Weights of a small GPT-style language model, trained from scratch on English Wikipedia.
Size: 11 layers, width 512, MLP 2048 GELU, vocabulary 8192, 33.8M parameters.
Architecture: rotary positions, no biases in attention or MLP, attention and MLP in parallel.
Training: a variant of Adam for these matrices, 800M tokens, 6100 steps.
MLP neurons of a small language model. Each row is named by its layer, matrix (up: input weights) and neuron, and shows model dimensions 448-511. Each number is 50 + 12 x the weight over its row's rms, rounded and kept within 0 to 99.
Before each neuron's rows, "fires on" lists the tokens most often at its 100 highest values on Wikipedia text that the model never trained on.

fires on: "at", ":", " This", " That", "a", "et"
L3.up1613:30 36 56 46 43 38 30 67 30 34 34 31 44 59 76 55 64 48 68 46 73 51 27 53 44 51 57 37 54 73 41 43 45 56 36 60 58 54 54 62 60 33 42 25 56 51 36 54 47 66 44 60 49 65 45 48 54 39 65 47 53 27 60 60

fires on: " the", ".", " He", "y", "le", "s"
L6.up2007:44 46 56 39 49 44 61 52 41 38 57 54 45 45 52 60 37 51 48 38 53 36 66 39 61 37 73 67 32 63 54 47 46 28 52 60 52 57 63 48 72 26 61 59 51 34 78 64 54 41 59 46 37 75 59 64 56 48 46 70 62 58 68 62

fires on: "==", " is", " ==", "\n", " known", "m"
L6.up1440:54 37 41 53 61 56 53 64 35 07 52 45 46 41 48 65 59 42 41 48 44 62 32 42 61 41 51 56 33 42 47 45 47 53 51 66 42 41 37 44 52 50 23 53 56 45 47 57 27 40 37 53 55 50 74 54 62 64 39 45 45 59 54 51

fires on: "e", "y", "k", "o", "i", "n"
L3.up1498:80 62 33 60 55 47 44 23 56 42 45 60 81 63 47 49 62 30 53 66 68 28 33 41 55 51 40 57 33 47 37 35 51 46 55 74 48 43 33 64 60 58 43 62 66 42 33 67 43 46 37 56 61 36 64 51 40 30 25 69 55 37 37 44

fires on: " record", " time", " Votes", "y", "ly"
L3.up1562:61 54 54 66 45 46 50 54 62 47 34 57 59 23 59 49 51 71 36 38 66 29 42 54 43 33 43 53 40 56 48 39 63 50 78 61 50 53 58 50 37 54 87 45 62 48 47 79 26 49 48 54 54 40 42 40 55 41 42 67 47 67 48 36

fires on: " as", "o", "ly", "end", "lio", "yon"
L3.up734:42 42 43 29 59 53 45 39 56 69 68 40 53 61 42 34 49 67 52 36 78 54 23 47 65 63 68 21 47 62 51 43 73 14 22 47 35 62 42 45 34 29 42 48 37 48 18 44 43 61 39 50 43 48 58 48 59 49 49 62 57 54 33 52

fires on: "==", " =="
L6.up945:52 30 47 76 43 43 27 37 50 55 57 62 41 56 58 67 26 46 44 71 50 50 60 41 58 30 52 53 44 39 56 57 51 71 54 33 66 43 51 55 54 37 57 40 64 46 35 62 53 52 38 48 56 40 54 56 59 69 53 55 47 23 60 60

fires on: "s", "c", " to", " vocals", " bass"
L3.up1478:60 38 47 30 48 57 46 52 60 20 35 51 65 39 47 47 54 45 59 63 63 57 47 64 60 38 59 72 50 59 40 58 52 52 35 47 59 39 65 43 48 59 56 52 45 38 43 43 65 33 36 21 47 67 54 72 49 43 53 54 54 59 52 55

fires on: " such", " |", ":", " as", "-", " on"
L6.up939:53 69 48 46 64 56 58 64 41 52 36 42 42 48 44 46 51 34 24 58 52 54 36 64 58 31 52 72 63 43 57 64 47 48 35 41 47 33 51 46 61 56 44 74 67 52 72 69 43 42 33 43 37 58 38 65 42 45 46 42 39 44 66 60

fires on: " season", "ent", "s", "th", " most", " of"
L3.up2009:60 46 42 25 67 59 37 53 68 50 40 44 48 56 64 49 47 49 50 54 50 45 51 65 52 42 48 40 59 55 47 52 55 36 29 39 59 60 55 64 65 46 52 59 58 53 30 62 73 50 58 44 52 58 61 46 51 46 47 51 53 46 36 66

fires on: "1", "0", "s", "5", "an", ","
L3.up1384:71 55 48 45 72 33 44 61 51 26 60 46 31 61 44 43 38 32 38 50 64 66 49 48 55 54 48 31 48 54 55 51 49 65 30 44 40 47 31 66 59 50 51 60 31 46 52 59 37 50 56 41 56 21 50 57 58 07 29 51 56 67 70 66

fires on: " and", "or", "om", "no", "a", "ip"
L3.up488:61 58 58 44 50 53 47 57 48 52 32 37 36 51 74 43 54 46 69 57 45 37 29 56 47 57 54 59 61 51 42 51 46 46 47 45 68 50 35 37 45 12 54 50 43 27 58 49 31 62 53 44 47 10 57 59 65 60 60 54 37 59 61 58

fires on: " of", ":", "d", "let", "k", " |"
L6.up1961:79 63 61 62 40 45 48 40 22 61 49 63 69 70 46 42 56 51 67 51 37 35 62 43 61 29 55 66 68 46 59 58 50 40 50 71 29 43 55 22 43 62 31 41 51 45 44 55 48 34 48 49 52 68 39 62 59 49 31 58 62 48 46 54

fires on: " to", " and", "9", "ter", "6", " re"
L6.up2008:43 41 46 55 35 58 40 38 44 62 61 53 46 50 48 39 33 56 46 43 84 52 62 58 58 57 48 58 39 60 37 49 58 58 36 53 64 58 72 68 40 35 37 43 51 41 52 48 27 58 47 38 21 38 62 46 43 37 42 66 76 37 52 63

fires on: "1", "'", " did", "te", "0", " does"
L3.up939:41 48 61 66 52 40 58 44 49 48 36 46 50 53 55 40 45 32 51 84 57 77 57 53 45 38 57 20 58 67 73 22 49 40 49 51 36 47 40 54 42 46 33 53 45 29 57 47 62 43 46 54 52 26 54 49 71 55 41 61 66 60 36 84

fires on: " |", " –", "th", ":", ";", ","
L6.up1143:62 48 54 42 45 60 42 34 22 46 42 50 56 46 28 33 58 35 44 50 39 26 37 43 71 32 70 62 51 38 42 45 32 39 46 57 37 51 63 62 74 59 49 67 66 39 56 81 39 61 56 47 48 51 56 70 43 49 36 34 75 52 61 60

fires on: "==", " =", "===", " ==", "\n"
L3.up892:69 49 41 43 56 40 32 37 56 54 33 52 58 51 60 37 27 56 37 68 75 55 31 63 56 39 59 65 48 61 50 54 68 61 47 49 69 56 58 39 46 42 61 60 55 38 45 35 41 50 54 46 50 45 48 71 73 51 18 49 52 40 50 36

fires on: "O", ".", " ", ":", "et", " making"
L3.up940:30 31 69 55 71 34 44 51 40 35 24 48 46 35 65 51 65 52 61 47 45 45 46 51 60 39 51 48 43 45 44 55 51 46 49 46 41 62 40 59 51 45 32 43 67 51 21 39 75 40 50 44 53 68 43 50 70 49 52 56 60 52 61 43

fires on: "==", "2", " =="
L6.up1936:52 32 48 54 82 19 73 34 31 36 62 56 53 64 62 42 26 38 29 64 41 51 45 55 68 62 69 68 52 52 61 36 66 43 41 30 64 62 41 60 41 41 61 64 35 58 59 53 62 32 44 43 39 55 58 40 59 44 44 46 65 68 68 56

fires on: "==", " =="
L6.up287:56 77 46 51 49 62 47 32 44 38 32 79 61 33 57 44 52 51 41 62 55 42 35 46 52 38 63 48 28 73 37 46 39 70 30 37 54 54 57 53 49 48 25 57 59 41 47 42 73 47 42 57 62 48 58 32 68 54 33 67 67 27 48 50

fires on: "om", "m", "g", "t", " M"
L3.up226:52 59 31 51 70 45 59 46 51 44 51 53 43 57 43 41 41 51 42 72 56 46 36 52 55 48 42 45 62 49 47 46 37 55 49 43 63 59 45 48 41 55 38 64 70 23 41 43 84 48 33 48 72 42 43 66 25 34 53 36 59 43 47 24

fires on: "im", " and", "om", " not", "ar", "n"
L3.up993:62 55 47 50 37 70 47 64 49 63 40 46 50 50 47 62 61 49 57 65 77 60 45 44 47 43 57 39 64 55 60 45 54 50 42 50 65 55 49 23 47 39 52 50 65 47 68 54 47 40 48 50 57 42 72 68 55 54 56 56 37 52 37 55

fires on: "al", " two", "tract", "tern", "ment"
L3.up452:36 61 29 18 64 40 55 51 58 36 71 75 70 57 36 51 35 53 30 66 55 36 36 54 51 45 61 71 30 57 50 49 63 64 50 59 72 52 70 44 68 45 19 37 39 37 55 44 63 53 42 39 60 46 52 51 36 58 62 78 55 47 55 35

fires on: "s", "ou", "'", " to", " Van"
L3.up1426:58 49 44 25 61 78 54 43 65 45 42 67 61 52 40 67 53 44 57 35 59 51 27 47 77 41 62 43 44 63 60 42 50 40 60 52 65 32 28 56 48 68 44 55 47 50 30 55 61 43 54 29 29 70 45 59 54 55 48 39 57 60 47 66

fires on: "==", " =="
L6.up1472:45 40 42 53 54 45 48 48 56 75 34 55 45 45 59 39 36 42 42 61 43 29 50 54 51 22 56 60 41 41 37 56 42 57 62 51 64 52 54 44 56 71 46 60 54 43 36 70 44 26 51 61 38 51 81 65 65 46 30 59 54 46 53 36

fires on: "o", " as", "e", "ru", "vo"
L3.up1182:39 42 40 49 54 41 32 57 34 47 44 60 66 53 57 46 48 63 30 42 38 55 42 49 73 56 56 40 43 51 54 33 65 23 38 49 48 56 63 47 43 50 52 56 41 57 48 20 28 56 42 32 41 41 59 70 32 59 49 71 70 28 34 34

fires on: "==", " of", "0", " =="
L6.up951:61 57 62 58 54 19 47 53 58 44 43 52 44 31 48 62 30 62 38 53 60 48 55 49 54 48 56 34 37 64 37 67 54 75 40 47 53 27 57 62 53 42 49 61 37 44 42 39 85 55 36 61 34 46 48 52 55 42 53 61 47 45 60 55

fires on: "\n", " (", "^{", "-"
L3.up1003:44 51 54 28 55 53 51 53 42 44 44 62 35 58 48 47 32 60 53 36 59 54 62 54 48 24 77 51 38 46 36 54 62 58 51 64 48 54 48 44 21 44 44 39 58 42 71 48 52 50 20 56 48 35 70 55 53 54 42 53 53 48 66 56

fires on: " on", "---|---|---|---|", "–", "1", "0", "On"
L3.up1766:66 73 49 62 69 48 49 36 47 42 51 47 58 51 71 33 27 37 34 62 57 42 65 53 27 57 56 31 57 74 43 37 57 61 33 34 35 25 43 51 55 52 72 63 54 42 32 45 27 35 55 54 43 40 46 46 63 24 59 50 60 40 40 41

fires on: "y", "ly", "W", " and", "5", "E"
L3.up1536:48 52 28 58 47 64 61 64 44 60 38 42 54 49 37 56 54 71 46 42 55 61 31 63 51 49 58 55 50 87 64 33 58 49 57 41 44 54 60 41 41 46 52 51 66 25 53 63 47 64 29 56 32 50 53 72 44 54 39 66 59 55 45 38

fires on: "0", "==", "1", " ==", "5"
L6.up475:39 65 46 73 64 52 54 64 30 30 60 76 60 44 63 42 60 44 43 78 47 56 51 45 72 25 54 36 61 51 55 49 50 71 56 61 58 42 63 53 40 45 44 56 49 40 36 45 46 42 50 51 61 35 60 55 38 45 49 49 65 56 64 60

fires on: "a", ":", "o", " by", "or", "es"
L3.up1714:46 80 53 59 50 56 71 46 60 45 43 44 43 43 34 76 65 46 58 44 46 58 34 60 53 47 79 29 51 49 33 48 69 65 48 55 57 59 31 53 56 24 59 44 58 40 67 38 45 40 34 47 44 33 69 67 50 42 33 55 38 51 78 59

fires on: "\n", "pos", "n"
L6.up976:50 45 49 30 49 51 60 62 50 33 45 50 60 55 36 71 53 60 43 42 69 34 34 41 37 31 39 43 33 54 69 47 42 56 72 70 54 32 65 55 52 51 27 59 67 48 90 55 68 64 41 59 60 37 64 55 47 29 48 49 59 65 43 63

fires on: "li", "-", "n", "x", " Saint", "in"
L3.up1143:59 39 47 57 49 54 34 57 51 50 39 53 54 53 53 55 40 43 34 43 51 44 35 56 84 40 50 65 64 39 43 53 53 47 54 59 51 57 58 45 63 71 36 67 63 57 31 50 72 52 55 42 37 55 17 45 67 45 45 56 71 53 74 48

fires on: "ic", " of", "y", "al", " two", "lic"
L3.up2010:55 53 22 33 35 48 41 59 45 43 59 68 54 40 27 59 39 67 45 55 44 26 64 74 58 31 61 64 57 54 43 43 44 67 50 53 59 54 65 40 31 41 43 43 75 51 59 62 70 68 24 34 39 77 47 62 46 59 38 45 45 55 70 46

fires on: "==", " =="
L6.up136:50 61 45 58 67 47 43 48 32 22 57 48 45 67 43 59 32 46 29 60 52 49 62 51 54 31 47 55 46 61 48 48 40 54 43 41 55 61 48 61 49 35 32 63 37 47 37 35 42 33 40 41 47 67 36 83 53 54 50 43 65 50 74 59

fires on: "y", "z", "k", "e", "5", "ak"
L3.up13:81 67 54 47 54 55 36 53 36 64 76 48 64 47 50 58 32 46 43 66 53 44 40 59 42 56 54 71 47 73 47 41 43 34 45 53 40 72 41 60 50 56 41 68 51 48 36 67 36 34 42 51 45 37 61 43 47 52 50 43 55 48 46 40

fires on: "to", " and", " to", "in", " vs"
L3.up1656:62 42 65 73 31 52 67 30 42 59 66 44 52 43 58 51 56 54 62 61 56 67 42 55 41 63 66 38 49 84 62 31 47 69 52 56 59 59 65 46 39 21 42 50 58 48 49 38 34 45 63 39 31 43 68 39 55 55 47 60 23 33 47 57